Weights of a small transformer language model: width 448.
MLP neurons of a small language model. Each row is named by its layer, matrix (down: output weights) and neuron, and shows model dimensions 0-148. Each number is 128 + 24 x the weight over its row's rms, rounded and kept within 0 to 255. Numbers have three digits each. A neuron's up and down rows have the sign that makes its largest values positive.
A block is one neuron, or neurons of one layer that tend to fire together. After each block is what it responds to, as a language model described it from the Wikipedia text at the highest values.

L8.down14:121133118097118107172130132125129081135161104137144131139144117149114082143100187136125156142105148127148138118159110158121116166103132124123122102160136125129096127108107174122112188128111121123117137134110056103109083130112103136151147116107130110162160113137115102090174136138110137125165092182093118128159164191136118060128161175142144130137103108138152158160105140156168134118111108146137163113157104114144130143122076100140158097088153131062
L8.down114:138136133122124135117128087105123141126139144139133135118097127135109141127110157116114124120119139150133122144120116141105120245115136141130094134137118086131171124115110112101101141147147118131150114130147148141135181131109125114144128128148132118124148132137133124095122148152148089131130147159125150110139107117122131140150130083138127128156105112160114132136145145119097114138141156108112140127134119125112107119106118110155141126158126133012
L8.down177:134127141148117094113155090104123138147165127150076114137093144107116104111127130127094146115143128141146142133149140165090132134093143125102127162139146155104150152172157134145082118102093134107110121125102106129116143180144145114087130152128150128156130143169156103131142133086149148123136142107123138124157118115151141137122099141130119124166093124125120127145120138106077120105139107113127130144155151163111118123090118144118092131166145086131
L8.down179:140168138128138122128131128154095152147172163083129118127136144139121136150103120149120160104142132144137145097143167102153158167140146153136130154075114098140151167130128103143138137128110107148156146125166155121133067095128114141082164142122111110141136157159135138158145129112134116126149137118166075115080101128123128130142124088082125130096151082132152111150087130118180128131097148093115132138170154142109140104151145112143136114109130101138
L8.down298:126115116126122118080094134105089136123126131123138153186112095158156164107115151086146155153147148112211130133123111124121093156168162146144130171156101100090118130104110138119118158189112123106084104124084163088116129114089128126138156087108145169148141134150142088168189149122136145099140152133099147175140152131147116129138127148144176163145108107121120119146113155134113143113111106145119166135099120096128099130155107167102124124120124173138
L8.down576:117076123087174121113149090110139115110160125141113108149132144124128150120101106159113099106166128155150206084153167147138139188118117069130092115204131133153156128131111116156156105135095151117105130119129075124156199149128153139160120131121127128148164115130148149119145110085111093096087101126144147114142122092133108164110102158142100136135115112137152119127109124073104111129124069175132138057105161158088143139116139106114104132125178145052
L8.down805:128117126150124138128143140131134137082079110145138137124096128096125130165129135114149123120131112155120090177138121149138138136126162135140108085159111156137040137173194092112099127135164148131095132122132164107131114134133124107118161135126118151118111138148138163139119135136124121128099138140113094152080114098044127162133154151134170107161143114124160110123154147107161087085139106151130148111117137136127130145118142113131130158107117119151
L8.down876:123149123116138116135101164110104139116105139104161113145123149143117156143114150130105116120119147169130102130102091113119109115091144151125096132093138135111132148164090114111096138108117114138114125140153105127124098136131115135135132138124162104091166100150162128045176149135117082107102123145143145105092098149157175108107134121128153081113115151128091111105117146103147084104131148131149119167079090099094123108143123156199156151128091139109
Responds to: Section heading ends. Closing == or === marks of Wikipedia section headings (History, Personal life, Career statistics), and newlines right after a paragraph's last sentence.

L3.down499:136102179132124158123126130134117122151150126131132125152135149107122135102127103121131164106110133173132144119107170120186149119094099105112095121132114181140121150138149126122122145128154128111168116106152140103121124131145160124137124144129114133142185112129090081125110154146131064074126159152149112166147127144132117111130136127138125102098172143131090097095170109084124048103135137117122098128150148119135125097111133083120135099134123120119
Responds to: Foreign personal name pieces. Pieces of non-English personal and place names, especially Slavic, Hungarian, Romanian and Spanish ones, often in lists or tables, such as Rađenović, Tomáš, Vladimir, Hernández.

L2.down142:127152116119133127132178164116112101148134095096124149141107105143104116086115115114122136113096129114117125154128134132085079189135142132158170126126104106101125144111125105163147138176122141131112153133144107127127185157152112116173097120099127112150142149092192121153142055126108098151131135126134116095108170122143111098135130094109096122165121075145108125117163140109075156130103149082143162134144119160153136131153100082129144116165128144141
L2.down282:158129129108126121145153135137157164135127148127111143162151159123112107085119143143166140094114095094149139120167120155137117115122128128125133126163123125120163146117128119149129119120098100118108147133135146158151143108105111201119155162097161074116135069132123121143150155114110117110120110165113122149135142161112110153143108118113127119096132087117108094142132151169091137143142149149151186084174149142107141136137118102157121093099107097101
L2.down369:139148132174084105143111125096158139120150103169076116123136102137139135094126128099118124075120117163122136108102134121118114109122140110132104103134077147119096113112161108150097141144115144130109172158134105165112174106091088106138112091096113107114139169139138128106153087166104150056114161110136105129137111151101106112107123168134156178142117135131144132110166110165111095101151138148155141112131176146099143147136125128184183146129099106101
L2.down524:115157117109118134092139121095139148141139158107069093131138117110108123147148164107135150113103140139126176101112176146114099169115097109162114138099093103124138134177164119157138124105151127147133181105118114121119178106114139070126122092113102105126142081138158100159093150087112165123089131142152096143163141156147117155111162154129149136123176092100118089120158116114103113127120124125157179119152155143121143150097162175101167164105146094121
L2.down645:110146133133143121080175131113129160143093163102132092097121093135134156115126180110095107119105130122131146085110122106076092137106147144118145119106080125146116131131108108146129082137116141109148115137123111151089076113137137117148120115140158126104106130184169112177162140136117107115103086140133109159123152150141128163106130149143115143130156149117141116108205112116096147147147128107193116193104106150118126107137124139110155148155110114115
L2.down694:108136129123122097106169104129116138106137146117104092137114120133124139098147137108129137131120076094153146115094145150142106195166148147127140146127089161114146108135157127128093118125122127139144148106138141139131153108101114119162090124173104132153196177122145100144154148148153096123135124094113079149143144139113102087137180117121113158108130145091124117138105118085094134088074109130085118087114117099110135103115097141123133165146168143130
L2.down868:101139142133145126138165145088114144112180132093115123140138122109145148151093140129135138090139120136116166063108152131109119138150121137145178159118099121144137086114155097169130147142122129118119134188160103130105171091099083111116114123118127143155125131134118103136142117110107085167107130136174109154135187160151138138096136140118148127121207102148150142151130093140120137158145176101171111146160188151100135146116095070120172121154124155143
L2.down885:132098120144120123141127117078158164151100115149135132133135127169102090136114130127128124127163102105149146082111133117117111149127129134123183127139158116145145100145111083155099140101117104104146186169158168127116175105136098142132114104135144118151172158152116121135120186147108128124090117117121142137127160190132119116105165111124184091137119125159110153144109140099118142106124125140098118109219163150165105100083118150111141133122140115120
Responds to: Velar k/kh subword pieces. Word-piece tokens with k, kh, q or sk sounds inside foreign or transliterated names and words, such as ukh in Ordukhanov, Sz in Szack, sk in skeptical, kka in Pekka.

L3.down880:136118142122098080138132092119127108124143132110111124149122117152120143119143172116149134127094119144154156120138111175107156145128104135133108123084136130144146140144159113115094156128116138141108120138120111105107123108129152137137145135187142123166101111109146102133146137102102116115132158122131172128168137136119094082110113191087125133130154128122183136117127089088144144143121123115132113101171158146179129131117109134128117177161098142151
Responds to: Person role nouns. Nouns or agent suffixes naming a person's occupation, office or role, often right before a name, such as writer, trumpeter, Minister.

L2.down65:149139144126080149077127141118133122134136107134118106147095085140113159126148141133145134196112162078137120112130169143128124135121105123107107077125148090100114130142147146141112134130142111149132169136090140098112097138131100124142143127099118182124113098133152161177138141119092153146131167153132107140129126116131109108130152113124111119112133128147122117136128118115112150120129115117115109162109096120114120170112104156128126126149141116081
L2.down164:141128137141145123160164184124134107137124135094141124138102115140105141105118141114180086136146120111122126135123136156158112104128114098112111139132071133159146143081133170134106115121131122183123080127128154116113131139075105143100136174101175120105117126147160087114146135118152144121179145114148136114090116107124115083127136098114150099154129109148141170187153157143123136204151102124086129133147113119125095162078146148102154129171136119154
L2.down281:149155142107133093151112058140132105143137077112123133123115156122121164105134136133143127163102122139106130154101127154107133188156140157189146126108150142102109107140154128153089154140141141139126106167107136112132117135131146125123149133162139150131080156141150092150147146081130131141144126114116149132193164140102046119174132148139138131108149158159142114127086101092142154153150123144109103131115151084162120157103122135129148156136148126135
L2.down381:178111104167120118105110101149116123152140166104157128098119113097128104132118098113162164141106121178129139093119117135145126127134132106115120136091117102122145137149134105124136117105121163177145131137129106167134139105125151127115101119150130150102080080112119125165138138091130124122135101177149158122098122151148126151133056105147138125132169133160136122133120102138139082123134094178111091171133165149180142115124147128117122165131136155140
L2.down519:113093159143133091149129073102129108161159141100123129152151117136106147103123168145107102145089095152144117096147085154124146154106155128137101121119144128157148126099119107131106147156071132126119126100122121128133089130131133140143102116189147139150148159094130145137118159127126115098122124127154138158179164112127104096105097161110127120153138144062139152170120103113111110138098089135107162139151138149146151123134142184117092139149156123064
L2.down525:170138125127147122106143091142083113127131122126090128094153092113090106092089090124143115136137134132104123154124105136129173140131124114087099124132143115171134100124162105140113132125174112112092117139145164107089173106097110118122109147149105179173148154096098125115163124131125099113156125075107083137150141122069135130058122131168110151152149165125149133136127146137162081117102093141140099139163141139121146094120143127143135100131118151095
L2.down529:123134142149118153108124156155122104120144125131116123120200117128087151149094136138121120078133100126107129149149116120107114141146164106123097147140128055109129143146156144092079129115116103137145141122172113122104157170118119131087134155138113154112128117129112103098150116131100116142176155146120092143116109166173110130118095109082176136150091124132118105102154080109130140137102097139158102184161090153121105112122159124110169134118133142137
L2.down757:117109142166098103105147075142082111110183150101138134147136134159113147144149155152110128117109158127133122100130103162115144142125111162188078117111109162139090115172150110118118166124137116135139126164117117068099100117159155114175150135124114101150106107120171113124103118110126078118137154151169146145173101124130085073120128172150119117116107114158116144141151059119136144139115128153171102115187107144160146109129116104126140143140117119143
Responds to: Person role nouns. Nouns naming a person by job or family tie, often after a, his or her, such as businessman, producer, wife; also government.

L8.down107:169153142137131134119138149098131110141117144123099101117120100127129127101109134132083127148121100128137141104165132142122101074120147134127150130091109126124144117165109149173109110162102104153114141109117165069133145117127129145151142146124114097121079144148084124040128106110103115104156160144124161141144139114094110111119110112097137138089049107152131121159209073105139132102085121114130120109108089078130099126141141170124133121136111145151
L8.down109:110056077144144136132179088111121141103128111105182144127103145147150109126114124136129134173132162108084194120129137165087127077144144162116143145132113137136107136115132147117159141179138154127126157120121142150158103071113090131110118116134132125163128136150127078101146082104144130057151131150112118143144099136106087158145119125120126063098097126091157138140138156141173107112119143104127126108087171096137134124161120132140128159102124071155
L8.down120:140097116121156143095097185115112134120103108167112119133119150119183142154085126113120101131144153129126133077153109165116095106108164147110092097123100128097076131147092088156133087137169129144076159151104119137127111153144121123159131123151150118136121115154159149124112148123130103097145165090139077143195136134139125159127138152117086120100123097117126126164137154180142122080105145145151142113131158153112105131191149129114132134155109133124
L8.down143:125143145137126061075119166141158156093150045094135175122131135118130167157133149097129179088125146148116116096109120127131145121145119108092127168101145115167121153084090122125113132144097114119134170085147069164123073113138118150133134167113213109169095188096119109106099167106181176123134062119114124132151130155121182122122131104139121139123125133124154154091101148149119120119159119171159162114098126096113124136116130127101145111105136122139
L8.down236:149144149110142149168119120127108129135133169142136138117121105132171099172113163122133108138119148076132119136143138115122138130104112080100134147146128113116087122124122127123138178193126088128095158132122099130121175123162090161125123145172134145133106132160127143104114086133127161125120163126147120112178116094122161113148141136114184163153100055153109133102153141134134129142139099146127163166137132137095124138124115114128151130142103147108
L8.down655:163129118083127146108179110087154116126097111164115087150144128100131083147080133112141132119127153116136100070166121121099141189138102151083108137104121119134122102162162103168134106141134140140133111158115148125141103129128116148170162092137141137163136131146129106068145137129135103109089137126118095167132149129132086176105118133171116105090144150142143132105140085154095083113126138132098160136133128141108145122202141114087139144080127100146
L8.down679:153092181141108135119138095165132159148151117112137124126117124120099111148144135141145123131142138134143138109124143144131111131142119134120131109131041084100149150170113151114140119141098157137130142100107140136123059174147099120115126112180101093126124138105158153073115091142127118095142137137106107161134158148122122134120159097132087113161131117092129126157150152115153125135068108129137088109088158086128144097121110103144162131086141096135
L8.down822:138138112126125150115110114117079124135134187058131163131126131110124113099094148083141125157116177144131111111158094147099132154151140110155134196135093090106142162145141118173126137118108131121157176156158126157135145115149121137145147102087115152120096142084090119118149175140125153114127131140138136112112090134100181162120136123151116151107124131132131118130150067107145123153105124115140140183130116133122129152144142152128085090130143143120
Responds to: Date-introducing tokens. Words that come right before a date or year in biographical and historical prose, mainly in or on after launched, founded or opened, and born in lead parentheses.

L8.down21:121113118144132089069142163103134134154103061105135116119153129139114127141154150123127119127170150092168109115110116128143134085137139133100107097111136150079112119101098171140130129145146081113151083109109132140092056097125116116123135108107122105115150187149110078129146125127137138160124118115136141153198110129137183139163080151143105125103120133144135118141164184119138143109120108123093141097122136163150107134083106168087111133117111148144
L8.down136:122152135103143108145134107051117120142102112138131139111160112129162115110109103138105154126158108123148073163143118161101104166135112154096109115104159171134106138122126047124133125137120161092112121112070131140117145083119138146143117125146122161120140110133092114171145112132121140146116134095104170144088149112168105092156118157121115094096110131147150188145140144106113184144128107126131109122104140117109126138123176163108140117122123147075
L8.down148:130106139124089149112135096124125151171098091132118145181137144153127116141163183117121133115153143126105113160148114124152108168162153173087122094105108104116121164104151159095118123129135136136128111144104109189112115153126126108105132114148188123157109140147109142124105093132164099120129141089126137133154135160117106125115111143116111131133102112103149124122113143082106143167162081113180106114100096153149139171151138147102117145118145127141
L8.down202:142097086141179152132092194114131108127143136123116115081141136163110135106129071161132129128143110150150137137150111124100161152128122155125144146135137124114143093107133126124146151105094141120123170103131104115125122153137181162119095132131068130130114114145143096186164081097143095141140130120090104150131138123125113095148106120108162153149155106130124118157145155139124144106128151157109138119129155162190136144120073118134126097127109124069
L8.down601:119131145155148149137110143165118129151095170128102126149118111162163157125161132161111117156124139138103102100113123149130129136135151098128143159154126136124113157088124048160126190159147133106142147136160135116110136151165132123145104151080117139135169100128146159058140124131123131135122132151127123121120097174115092087162138141116142119183104120124148149132139086124116142092134131164150150133155131126149156035146090104112137160168134100148
L8.down635:127086153094159128116097118150106092105122137153154127116139124124119165087188160130100120097110102127131117105110091159103117144118127062102161151101161124141151102158110101152161145167114147129165151112122105113129087118157126080118116130182121142103142074148125112103079110138130127159115125180145141153154117157083099086128128147108153208096142158134125156117160144129147154146127115162138099144136161148107154112130101130133119083176167153119
L8.down661:146169137140107123154164133168149131152110111095163153129161101114117116124126113150050075102101148133119115119127128154118139123107122124111111096110136103170142132146143129115138111079125162124113138197153106117141111114114110165133144137148144126172162131127114112169125094162091127110135135126096096102096081105165100134118105143125139138161143174172117170103168125129162138123167126096131105152111176167122113105105106138090103074143140149075
L8.down894:131089130135090066092136119174112155122103131102148100104143143149111155161126124128123120105109166115128123154115111117131103178107115140135150088104145122131102136120138122156133117093170129123085147125122081135126114130074109134135097097123107143142160135143110084128161119144145110170101128138136158138101111129116101087151134128124095067106179142136124132165142113107091143143143115144159137151145139127152109112121121123110157103120113101142
Responds to: Verb in infinitive/gerund slot. Main verb stems or final verb pieces right after to, for, in, by, such as, usually before an object, e.g. comprehend, managing, remedy, track.

L3.down106:115135098094119116116083125140101104150105121105130108126106096138107168132122191158099122131136156126222141086116132132135080175099126153117104157094111151119151120151103090116093106135147119090124133113146095137147180116175121132113134126129174212149108151115126152145131097140118113091152127130144145166160084149147163181131145134126156133122122087069151127135120144115149133151101089131143153145157122146108089125129123080096111138126111154117
Responds to: Person names and "born". Starts of personal names (often given-name fragments like Cristian, Tom, Andre) in lists, tables and bios, plus "born" opening biography facts.

L2.down322:138150144134148080133148125089146154116155163163131147152158146129127114116132138120122135098134145147138155067108161124127121090171114152158136109092144117102135167100105106146129104158126143138112132139122119156154103131103115139099091121112172097130105100164123110123120164116146085105125112130147125081119158115129142132135178155138131171139081142141114160105147148129156166113159135140117135174102156133147131154132111147195137137119111135131
L2.down436:162114118129122175114127151139117067131120101169166146152131086122150163075112095146056130144137104133125181133133135132177118142093110154154111136116148063113136124099148120175160128176118130102122088115132124120167122133109117169127133143107138140142142144123159106133148106097146148133105100079127127156106115167120139156116136124137119142131132151137111135108118137051126107139131116111159129122120148133115091119098105146140146171122141137125
L2.down493:104179149152122163142130132143148107157142155126127143141128133153134193153124128113102174100092102146139165114149146081148163146140157104116086113126099159139198117156125130138132125125131136151098127093120159152093109109150125119133123143114131118129101121146119109114143097142139131159130084079128112120111149123083146148119131130139140140137113106131088114136086091148117124078135125154107092115119151138153125113123143094106125155128162134082
L2.down685:116177122099145123143128169122147138115112175148165149131106119196101116147159130118087122099115124163126130155195124098117133135162115156103111104152143103130096132132110125112124113106144141101159127101139124147058136127115076113125150122163128116125142118148125174153167117117116136149142113126124130145094138126132136172089122118086175102154153116109125149099129117153151104125095151183120103073114148141113158140102121126085067118152136120123
L2.down728:124164125163161129159116143129135138118113114128124134131132091158098154126134110116142112104125149135186172105120164156145137168135087131151123119148115137122156111122131149152094140107140159145153159146136135138171088110104113144086176123169113170156104124146154151150140101124143068126083158131107139148145208112156095134113125094106109139133143128109131163178161137134133119129076129187112110106140154126110134139132132117134108119111113147175
L2.down774:142118147153145102136102117091120143173159076132122139170132120148117096108137147130119128112151133154140139107165128156117076147117156149111111087147114112119144125124133103165149133135125129127102121108097160150122136058119114117101134149143168160161084179218119127125110128120154114144127075107109115075158081140135116140131113145137131123106122110130138128143137146120151095125124095156132128110118155181098155147095080152183133142152135135117
L2.down829:159150128140161120129160147109123120122148134135111143160161135152100132133161149112112111094137126130142182138197130152125096073141128096115081124107146110103127122134168153137119110154147133149113150085141082120126141144101127115096132141118153171117098083176121150111173142104164131100140078127141096124131143144130077075122143129168183148139113141110100107138099129146151125109158135125117136112138132150157139119109146117124118136137150152107
L2.down841:125128141120138113124148136156122129093147153103134116203152090184106130154128124139153096115134135151121127117143132147080120107118122157120115130097118100133153127132124134114115157105077140159136156140153127100106071133085112107089069176130106208121108088145122137131120122104122110133145103144141110110148113129144084140108103108118148137143126166116124157123115115122128094126084131121151123124112112115119105119102101139135131113138141144116
Responds to: Event or action nouns. Nouns naming an action or process, mostly right after "the" and often followed by "of", such as migration, discovery, evacuation, nomination.

L3.down573:109172119098128152129118143123122158130140133091153108156126122140171172102121171147169103142109156121145098126117153162149133141165161126129140124150100106137134082138111160105139133152135137115103140155143114080104145156147102118137112121169122094102119141120126098145107100112118102119102174172126160167104098155132138109159148087078121102122132159170117153121129115123161082080160153125106096113119123095111101150135138082137117101090116142116
Responds to: Article title line endings. Newline right after a "= Title =" article heading, plus closing "==" of section headers and "|---|" table separator rows; occasionally "General".

L3.down673:121153138160133112120131125080114164168140117170123128180139118187136154109130119121108145119174135142125149105179120142148141106120132108090131126138125079113133136109133126179134123121144078152136105124097108161149172105156135121116116142141168172143079148189147098148125139134162154115154089118137131076151090125134092118097129154143107136083083106135130099155126161121111096164151102100139106088096160148128135108102082154146129135168045130122
Responds to: Gerunds and action nouns. Gerunds and other action or process nouns (-ing, -tion) used as nouns, often opening a sentence or clause, e.g. Learning, Construction, writing.

L2.down101:183131112102113103103114084114100144117151096130127129124098106085157122141097153125116143092116120161142128153098131159094125229142139152132119087114125115143116130097138120142120085139126157144150139084140170110141094125130120150143113108127140103112152120130133102113096112135141103138102107137089130147129168157156133126138143117128082108138134153136127144142156152084108115096122086104180149108100097097097164127137149149120121112082143124105
L2.down104:121149123077137146074086116146099145139137104109116106150073050101131156152132131127111097140096140114099115174109133110118117108130137125125136034114142118107113151149148144159094169098115121141149139164129145122125127145119166156077128110089104153109139122122144142109147142112111113126100161133097111124133109113149141101136096085128106126111168135126146154117128102149146144114104128124138094127132123130134123156104157144131080113138125129088
L2.down235:114138085137112142124130157075128157093135109135185171128110156124144132089117156119147113147113091126126095121125137149150101146137152113108097150131163100131135092149110148135165086117119160137147149128134124146103115156088125097075115091193145148136144118138091114163085120124122132115103138134128137104122160135114163166190120161129124101111172150127126126122140145065136115097096129158093118190136133125115109151121126091135110081133105121111
L2.down395:114131126122140124092118129168093129122118112138117143160098117103127118154125156139183111151120071113172127124112143103152129113121135108082136119143095134119119132117138183110121103124110147145127124131149103130202144130156151149150191122107130152141122204116124120135131132124091140158131142094114121136130157144162109124096146159156108172112156114135114156124155162133109153128109068099127125139187078117097140137131145173128117128154130132117
L2.down396:125156140106119103106134172155118156151116164125136102182056149118156133121174165129172123079126126175162112127097121168158123103130149120114112120154118111138106096128144146118142137154117115108106178123077129149127150143160120108148158119083113136089195110128120119123167113156062094121079145164123126123081158146151148143174171128107111127125078142103135112116111140147125124107156168069162158104098097112119119155130116114171135160091126099177
L2.down570:166126153124152160110130135132138144101131146109133114149124151136131100126098101143128134156134108144114131115140124132113125090135124145159140180122103066147111140136091120088072122115137125082153100128100093144164149144122119132123097133101108147137136148115081100156127145137152144137107134152105120146125132134138146148176085131156125155114132099125148149129151125151153131112112143097145127081079098119106092160170106114149126144126135103172
L2.down590:109082110159109130101109077158141140117142182155152130131152166146139102144122165119126117135116148133124113127109129118130081147132107145139124078118107098105154159168113079158146113122132136142143188131128130091078099124145116112187128095093121154155139189137096143144119162143100150131107146101101146119142164112168132106179090132116138128136114175110119135127074112140132106121169134206158096173119155128136134122103095124128127141127115168131
L2.down776:138110110129106138090168137105100143107092132133144107164085153049170141141093110152114125123118149126102119189130124171124170170124117135143138136147116074128111153117148172126087118110158122167094118159123125157162127164125159116066134117146102154142148120162111100145107147098113109103123184144150126104075180110122134144135152115103080127181133133141141165133139148139120119082162147106135152183150130138092080170115114109146096142088139167127
Responds to: Section heading boundaries. Closing == of Wikipedia section headings such as ==History==, ==Biography==, ==Early life==, plus line breaks ending paragraphs and list-item dashes.

L2.down17:185113087112105137160144078130166138121120082118098110119101140115108119114145131140130139129103115143158122123124101139156138121117138153116071144144138109180104101156119126152109146119141097120095128108119148127104210111113105133119137145138130078145149161170111105126121117132064147080104096100145103145108123130124142170131170129107122090118107177142140134125125154141099181119103137089138146099105145142133113107136182098181104124121119100116
L2.down71:114101130095165115118129142102101139113142146148118174104129138143134106143111116120125100132156123128134138101131175145147125122115087115114125088101136113112134146114150099124113127106136105145185103109133132125078138093152108096158122129113130082112125150135112143099117181079117104149126099118124123126129122192118098143124157135108134118133097139114128095127105124124170128119136133168143138138094177125106152138115121133119109121098145115142
L2.down216:151093123170146127138142112127123113113144085126144131130151103127106098109102138154125123074134093167150098084098126163096126104057127104154118131112125123119109145166139136106139112110142119168122151064150131104114091116126097105117094131116157184139122152155108125140140143143096177092133070137107102129099136099140142150103122116124135151116061153167110149167158114105104132110099192137094171122117099114125120122141161176098179141138136120130
L2.down274:145094147119160137086129048134132166166129131102100140107113131127113168141168105149127150117119157077133136152118131124127140107131157169090040148129141101139154143115128150137116112135147125146099164165130109147128131096133120117107133106136128114143152106141126127133167099110083164111096092105153087164133108188078155180096146103126105154073116118134116112118152145151168170097122146068139122113100101128128116137153149119148124153150126088129
L2.down591:133115115128093102134115132113129122136143116143128141087074074126089161106142149124132127161136110090147127133111125099116134145140114122126127120159135083109173131137120140092104112132137181110131106103112156129152147149130142132096106085120119140158135114114133142132134139099100155094140125104113132121140170141134157129128136118109137125134112137113121092156112087073133153112140112113097132122151123107107133117137164138096112140174167136142
L2.down662:075146139158146123115177141089122140098154134134165184109135128162163142141110112131136125092110122110150153109145129163100128092106160117072129159128161108128139137107129097118060104133129174160095091144114106114119110152139131102143131155118122116122115135116133130117110088134182132090115125148138150125137143148139127132108119125084099145125136126134116092148135115106153134167138127104148101115140104130170125118124144132147095134092103126135
L2.down678:122118150145146128131147131133111129150093097116132101129170081121150131138129123136159177167133131141165103131159143120143129134151147128139147113127120124124131141078093107131115136121124113117109144107149088153119186101184121139150108100111113118121162110142175121122107156121126148148140070116126116146127141139150136125151166091115108101119183153146157112144141114132106107125119140146146117137051122164130119133169145095121098137120156131141
L2.down680:144118113132103117155129116148081096160126097123156143142158109122149118137161137060116142146127162108159121109126104100111069077130140114128089202145142127114150117103121060114116162143138147102123109140133138123108158160125108099113146099145143133135130105156128184096142147116132161142125059129114140175126083141151118140143141163119097089152153132130087114155120137134137157146182114164136172139145143094127158138158124138135157153136119136159
Responds to: Birth and date tokens. Mostly "born" in biography openings (was born in, (born 1989), Soviet-born), plus day numbers in dates like "January 9," and "and" ending comma lists.